Part of a small language model's weights.
Size: 9 layers, width 512, MLP 1344 SwiGLU, vocabulary 12234, 40.6M parameters.
MLP neurons of a small language model. Each row is named by its layer, matrix (down: output weights) and neuron, and shows model dimensions 272-367. Each number is 200 + 20 x the weight over its row's rms, rounded and kept within 0 to 999. A neuron's up and down rows have the sign that makes its largest values positive.
After each neuron's rows, "raises" lists the tokens whose logits its output raises most directly, leaving later layers aside.

L6.down437,228,220,172,231,194,173,179,185,185,205,166,189,203,182,201,210,200,172,220,194,220,150,220,177,225,217,198,204,183,209,195,198,194,217,193,199,179,205,219,187,159,225,234,190,213,193,234,199,254,154,175,183,178,197,191,183,190,159,234,172,185,204,188,194,157,193,181,235,192,187,190,199,201,191,196,199,197,194,233,227,203,216,169,227,229,175,192,194,219,216,202,196,217,186,192,222
raises: "alk", "aves", "ell", "ada", "rec"

L6.down898,186,235,167,204,166,191,215,159,164,200,209,182,156,215,141,174,193,185,197,188,205,195,209,197,191,176,213,173,204,193,187,220,229,240,228,228,205,190,177,173,182,168,181,187,200,183,193,187,198,170,207,214,200,229,176,214,185,206,194,227,239,201,210,183,234,164,227,233,188,203,160,207,143,184,183,204,211,199,200,182,210,174,207,188,188,189,188,211,227,176,209,212,182,205,204,225
raises: "ing", "iao", "ang", " Kong", "iang"

L4.down743,211,168,176,200,206,200,201,162,188,226,220,211,187,207,233,212,158,220,198,204,187,201,212,145,214,246,216,187,172,204,220,215,193,178,185,172,202,181,194,226,208,217,243,208,209,204,207,213,184,236,197,187,225,222,227,184,223,189,185,173,175,170,186,209,181,207,185,203,157,227,226,192,172,189,238,169,198,200,208,188,154,190,212,224,182,209,207,192,199,218,208,203,193,157,199,162
raises: " coach", " scoring", " players", " league", " Athletic"

L4.down975,196,225,216,216,231,178,209,140,186,157,227,197,196,159,232,198,181,202,193,210,159,212,215,195,217,220,205,198,180,197,193,168,215,178,217,220,187,180,201,204,197,211,228,213,231,206,202,215,224,158,205,179,180,200,180,225,196,199,155,225,151,209,194,206,206,215,180,225,180,195,210,169,196,226,216,160,205,208,214,186,213,185,170,204,180,204,205,196,199,219,225,200,222,174,202,143
raises: " they", " it", " he", " there", " we"

L6.down1163,151,180,210,197,151,216,227,222,189,207,198,217,221,249,164,198,244,173,177,187,196,196,207,185,207,186,226,219,228,173,227,172,199,203,164,201,198,213,203,214,199,225,164,208,218,219,220,208,195,173,206,177,227,210,228,198,238,165,211,205,239,199,201,213,192,170,225,211,181,179,171,239,201,195,193,172,220,206,223,191,247,206,228,218,207,203,196,187,243,180,194,182,196,238,219,238
raises: " $", " £", "$", " 1500", " 150"

L6.down1227,194,185,208,180,224,213,182,208,230,202,196,199,193,224,184,190,209,224,239,191,195,174,197,208,215,243,188,216,227,184,240,194,204,231,180,195,186,221,221,237,212,210,220,226,217,168,187,196,211,140,222,184,181,184,218,224,150,180,196,196,201,192,183,199,207,221,170,176,225,237,209,209,202,198,186,162,186,223,211,177,201,207,218,236,220,188,221,198,225,204,238,166,201,208,215,200
raises: " time", " way", " age", " point", " scene"

L6.down308,201,174,230,182,255,209,193,208,179,217,191,203,176,177,217,195,170,220,231,184,223,186,192,195,221,206,200,202,183,227,206,228,215,197,212,201,206,201,180,219,212,202,214,204,217,170,192,222,223,195,176,191,191,215,181,184,201,227,169,210,194,169,184,162,196,196,179,200,154,230,178,209,221,219,179,207,171,172,205,198,222,176,195,210,191,201,207,183,214,191,177,191,218,213,210,158
raises: "onna", "omer", "onst", "omm", "umbent"

L6.down349,201,212,204,200,222,189,192,174,192,188,195,206,219,195,205,189,178,222,179,187,211,189,146,179,204,166,168,218,202,197,165,187,205,209,224,199,217,185,216,201,225,197,183,185,202,188,207,228,197,204,230,190,187,207,198,197,206,179,164,188,208,194,238,182,238,215,234,190,186,232,228,185,159,199,194,234,235,217,196,173,203,235,184,220,190,203,230,193,237,188,177,214,242,187,183,193
raises: "ips", "lam", "ED", "on", "arch"

L6.down774,188,201,226,191,201,210,225,181,171,191,197,176,217,226,231,232,213,233,172,216,170,188,197,196,199,188,245,219,182,226,207,195,182,195,198,167,188,207,216,172,192,247,166,190,201,231,193,207,228,67,189,201,185,192,195,202,199,189,176,206,212,183,186,189,198,233,206,209,188,177,227,199,185,194,228,180,209,206,189,208,223,208,210,194,171,213,204,198,204,216,219,150,222,248,181,211
raises: " \"", " '", ":", "\"", "\n"

L6.down1074,179,206,199,222,181,207,209,199,216,208,154,194,169,172,205,202,230,180,194,189,186,245,205,198,210,209,191,218,190,212,232,232,228,204,216,276,196,178,208,185,173,183,206,195,217,188,223,232,197,168,222,213,196,184,167,202,216,167,222,196,189,195,207,216,214,221,232,208,193,209,203,179,215,214,173,161,177,193,196,217,225,221,228,147,186,218,212,175,199,162,219,228,187,239,184,194
raises: " during", " when", " while", ",", "."

L4.down472,187,208,201,172,223,194,189,170,180,207,189,207,212,171,174,211,218,176,214,221,184,184,163,186,209,212,235,219,194,235,182,178,240,207,181,186,203,213,232,144,172,205,187,213,185,217,192,217,151,162,222,214,216,236,173,173,216,214,215,179,214,191,226,186,214,196,191,163,158,231,177,190,207,228,203,226,228,201,209,193,172,195,199,214,213,216,223,180,184,186,203,164,146,188,199,198
raises: "ation", "ations", "s", "ed", " in"

L6.down958,208,191,212,204,212,188,191,215,232,217,196,182,168,190,185,178,185,197,202,200,210,189,232,176,178,223,205,213,203,223,184,176,193,203,218,190,223,175,211,187,236,204,203,211,188,188,220,210,181,136,218,212,211,188,214,207,190,201,188,185,197,202,209,191,150,190,197,187,213,178,193,181,186,208,219,200,187,180,209,198,188,181,200,189,224,175,187,216,197,205,207,218,193,207,205,169
raises: "ate", "ated", "ates", "ades", "ad"

L6.down251,196,199,204,251,183,202,225,237,204,159,213,183,231,210,229,186,208,195,211,204,184,189,165,185,191,165,179,211,224,188,258,161,196,204,194,190,162,179,207,185,180,181,197,151,208,174,174,176,191,120,239,207,193,186,181,189,196,176,193,228,173,190,222,168,217,209,196,181,208,241,191,204,142,224,204,207,161,185,221,200,205,207,229,201,215,220,178,178,233,199,214,220,185,215,207,214
raises: " again", " when", " briefly", " here", " within"

L6.down476,180,190,204,213,245,222,172,154,193,179,167,173,153,174,191,257,194,190,182,180,214,199,192,207,208,178,201,191,178,194,181,177,209,191,197,204,204,191,220,183,169,205,176,210,179,194,202,160,235,97,187,192,198,222,200,197,178,202,185,174,194,197,175,198,194,177,232,175,181,194,214,204,195,210,214,204,215,218,185,237,215,190,214,184,204,213,199,234,188,196,202,179,206,172,209,204
raises: " construction", " install", " transfer", " founding", " building"

L6.down1155,155,198,222,176,200,205,174,228,244,203,179,243,228,202,181,241,183,203,196,203,223,216,182,193,195,240,213,200,205,228,193,213,200,210,214,169,208,204,220,205,222,192,216,206,213,211,192,219,201,187,190,229,207,205,192,184,192,197,206,176,203,222,207,195,181,224,196,188,204,180,185,218,204,210,199,195,211,231,237,174,183,191,233,206,206,225,205,170,186,198,227,180,201,220,203,186
raises: "s", "sch", "ser", "les", "ru"

L6.down538,217,195,177,247,217,196,177,197,219,181,191,209,178,196,192,208,195,201,184,183,200,228,215,187,220,190,174,185,240,178,222,172,187,192,234,232,172,185,218,215,206,194,185,201,196,244,169,221,184,139,188,217,241,229,198,206,217,185,210,226,209,175,159,212,185,201,177,188,215,212,206,195,231,232,228,216,216,232,171,179,230,191,207,226,211,161,186,196,216,181,180,183,235,202,210,192
raises: "est", "ky", "er", "ren", "ery"

L4.down748,196,196,206,161,208,207,161,224,232,210,203,226,180,201,230,209,189,177,161,219,223,226,231,216,200,168,205,211,225,198,210,221,236,193,211,184,185,176,215,211,184,175,207,225,210,194,195,172,216,176,217,219,205,194,190,233,186,181,220,212,217,180,223,185,240,222,219,201,183,227,212,232,178,200,224,182,195,230,170,199,215,191,196,172,207,229,208,197,195,208,211,200,199,195,157,212
raises: "unt", "zy", "ex", "z", "zi"

L6.down257,192,211,188,198,196,176,195,217,178,200,191,226,204,193,227,227,219,176,171,195,196,204,180,197,193,180,165,200,207,236,181,187,175,205,178,238,205,197,194,208,181,183,220,164,193,224,203,204,167,208,180,206,167,225,226,240,186,199,213,215,186,189,201,211,204,164,219,177,197,179,179,219,223,210,185,204,233,179,189,213,211,210,214,164,237,238,200,210,194,154,188,178,162,222,196,165
raises: "'s", "’", "'", "′", " wrote"

L6.down272,200,183,192,225,190,230,205,228,223,196,162,216,178,213,212,243,226,144,220,215,221,206,194,198,170,196,185,227,160,202,202,192,218,202,229,198,209,185,205,181,233,219,214,202,217,176,185,189,213,126,188,234,170,222,198,184,185,188,185,203,210,191,217,214,193,205,211,206,207,225,213,214,211,198,184,213,224,202,197,194,183,215,170,220,216,178,219,208,193,197,215,227,173,165,185,168
raises: "za", "z", "ft", "ce", "zi"

L4.down474,201,200,207,237,203,204,195,234,204,194,214,190,205,191,218,196,195,197,178,209,194,228,199,209,201,233,212,201,215,187,209,219,210,204,256,212,221,179,234,206,213,179,198,204,212,172,183,185,181,124,207,222,192,166,218,240,206,162,231,223,182,186,217,188,206,222,188,184,238,205,199,210,202,181,174,211,187,195,166,176,217,209,183,184,191,201,169,189,208,191,210,206,202,230,212,211
raises: "lands", "lit", "car", "esc", "land"

L4.down735,211,230,203,197,184,197,163,226,214,210,197,268,177,199,224,198,167,211,171,234,228,190,203,231,226,208,220,199,246,183,163,228,196,211,212,188,196,195,173,206,224,201,177,203,183,160,218,188,211,197,245,215,215,215,149,221,184,198,170,151,195,226,191,197,222,189,209,203,147,213,172,202,184,207,206,184,207,218,224,147,176,182,203,192,189,188,189,215,188,173,205,202,204,225,160,213
raises: "s", "ser", "sch", "sur", "airs"

L4.down571,199,191,230,206,188,212,207,213,182,198,194,203,198,233,198,215,205,228,202,255,191,187,203,188,187,170,193,182,209,202,170,197,228,157,216,223,224,225,174,196,219,214,165,192,173,226,205,191,199,142,193,202,204,230,184,241,185,229,196,191,200,201,187,167,182,236,173,246,158,203,208,222,189,189,244,163,224,213,229,239,207,218,188,209,223,191,170,182,202,201,228,188,198,184,192,198
raises: "ity", "y", " ones", " those", "ities"

L4.down287,226,236,204,212,194,197,171,220,200,201,171,191,193,181,215,207,182,210,208,211,181,188,195,187,191,228,222,218,220,190,201,192,226,209,220,215,177,194,173,209,226,198,218,188,205,187,182,204,170,195,233,221,204,184,195,205,234,207,212,182,150,214,222,190,150,155,215,174,190,223,210,194,221,220,199,203,209,199,228,188,163,219,192,217,207,215,237,198,182,182,215,194,173,205,193,202
raises: "-", " |", "s", "c", ","

L4.down1046,194,197,221,193,204,229,181,186,198,183,199,216,220,221,192,201,208,232,222,180,186,201,192,166,231,213,185,207,152,158,183,155,182,206,216,206,212,199,208,238,212,203,195,210,202,202,194,184,194,130,207,196,232,218,201,231,237,188,163,217,185,180,193,195,187,211,220,194,188,201,203,218,223,177,208,201,223,172,219,194,201,201,192,217,185,203,208,177,193,197,149,194,177,237,197,172
raises: " India", " Greece", " Canada", " Argentina", " Brazil"

L4.down399,212,237,192,202,202,175,202,191,215,217,246,210,174,196,180,209,201,178,181,213,203,203,182,220,200,181,223,206,234,231,187,199,259,226,231,220,205,185,212,205,206,218,170,219,183,197,208,210,195,187,225,205,202,193,201,187,197,204,222,187,187,186,170,197,182,210,163,167,188,185,219,208,206,192,180,222,231,197,180,197,201,228,234,154,226,198,189,206,186,185,192,198,186,168,200,175
raises: "er", "ery", "ero", "ers", "ered"

L6.down18,207,168,182,211,198,177,174,249,206,163,200,213,208,190,202,258,189,161,209,207,214,225,219,187,207,191,180,191,197,207,215,204,177,176,205,212,212,193,213,173,200,216,211,211,192,207,182,210,196,153,178,206,181,155,183,232,225,189,166,200,188,209,194,189,209,209,195,187,158,223,201,178,199,197,178,188,223,204,154,213,178,216,220,215,180,226,201,220,198,229,162,204,200,197,211,199
raises: " were", " are", " have", "chool", "ign"

L6.down1099,200,214,199,206,189,184,200,201,229,217,192,160,188,199,193,226,213,227,212,208,230,190,188,212,192,156,179,194,165,216,209,203,190,192,197,179,203,184,203,161,224,171,146,223,218,177,209,198,183,216,231,171,183,205,206,250,182,173,169,191,170,181,187,193,216,239,219,203,191,174,200,241,222,185,234,213,216,220,221,190,206,217,192,199,248,187,190,215,205,197,219,193,187,229,207,177
raises: "ly", ":", " call", "er", "ers"

L6.down975,213,172,204,218,224,222,218,236,211,217,189,185,192,188,223,199,205,194,200,201,187,236,205,227,194,198,201,187,200,214,237,215,179,190,161,223,227,227,197,237,187,172,196,198,199,217,188,195,168,94,212,209,170,174,208,145,202,161,209,199,201,224,204,205,182,211,249,213,194,202,175,194,183,206,193,252,206,216,197,225,223,190,250,220,211,231,244,179,192,198,196,231,232,167,173,217
raises: "\n", ":", "ble", "|---|---|---|---|---|---|", " follows"

L4.down374,187,179,209,199,222,174,159,208,196,184,201,188,204,210,228,214,203,194,194,198,247,194,175,201,187,180,162,182,181,197,181,223,205,181,179,215,207,201,212,196,192,225,171,224,195,193,186,190,202,184,226,254,192,232,201,218,181,225,215,191,177,180,217,177,185,185,212,183,187,234,196,190,189,213,160,213,214,177,240,212,196,221,191,209,173,186,213,209,194,222,200,194,191,206,198,204
raises: "ed", "es", "ing", "ald", "s"

L4.down195,189,223,248,218,219,175,208,178,220,173,192,181,212,183,247,201,206,203,226,199,182,187,197,199,216,203,216,202,188,200,224,188,194,200,199,218,227,199,197,216,176,224,207,203,181,220,192,208,222,118,220,183,210,166,220,212,163,192,205,179,167,188,230,209,219,155,208,223,193,194,202,186,239,187,196,187,195,209,212,207,212,187,198,210,186,191,192,204,189,206,240,214,190,238,219,165
raises: " it", " they", " there", " he", " she"

L4.down677,200,212,212,198,230,190,196,180,205,223,201,215,174,193,221,216,212,202,225,210,187,182,190,209,207,195,185,200,202,203,199,214,204,250,216,174,213,202,189,211,186,193,186,241,178,195,185,212,182,193,196,194,181,188,175,209,204,185,197,196,220,215,192,198,198,199,235,217,207,192,208,195,180,157,190,228,185,188,197,200,164,189,206,202,187,201,202,202,233,197,202,217,174,222,189,182
raises: " many", " including", " some", " all", " such"

L6.down1157,198,187,170,232,192,209,190,230,202,194,206,218,210,206,165,188,226,183,204,224,225,180,182,238,206,214,207,174,180,175,217,188,200,203,192,185,186,201,214,186,203,209,194,220,198,217,193,194,174,193,221,181,192,201,210,196,211,224,168,173,204,207,212,196,186,169,230,210,188,233,218,224,196,214,216,190,241,225,235,183,216,212,213,198,212,166,176,223,228,172,213,202,213,204,182,165
raises: "f", " three", " four", " seven", "in"

L4.down1004,210,169,201,204,206,206,213,195,186,208,199,219,213,198,181,188,197,195,213,209,228,213,200,211,204,207,213,174,240,186,191,236,234,156,211,219,237,199,194,210,191,220,187,232,199,218,202,182,195,123,225,227,168,221,195,218,203,225,193,197,206,204,203,204,200,188,187,204,268,189,183,178,200,221,221,217,182,206,166,177,193,187,190,183,191,150,205,219,211,196,168,194,182,208,219,166
raises: " Notes", " Description", " Years", " Date", " Label"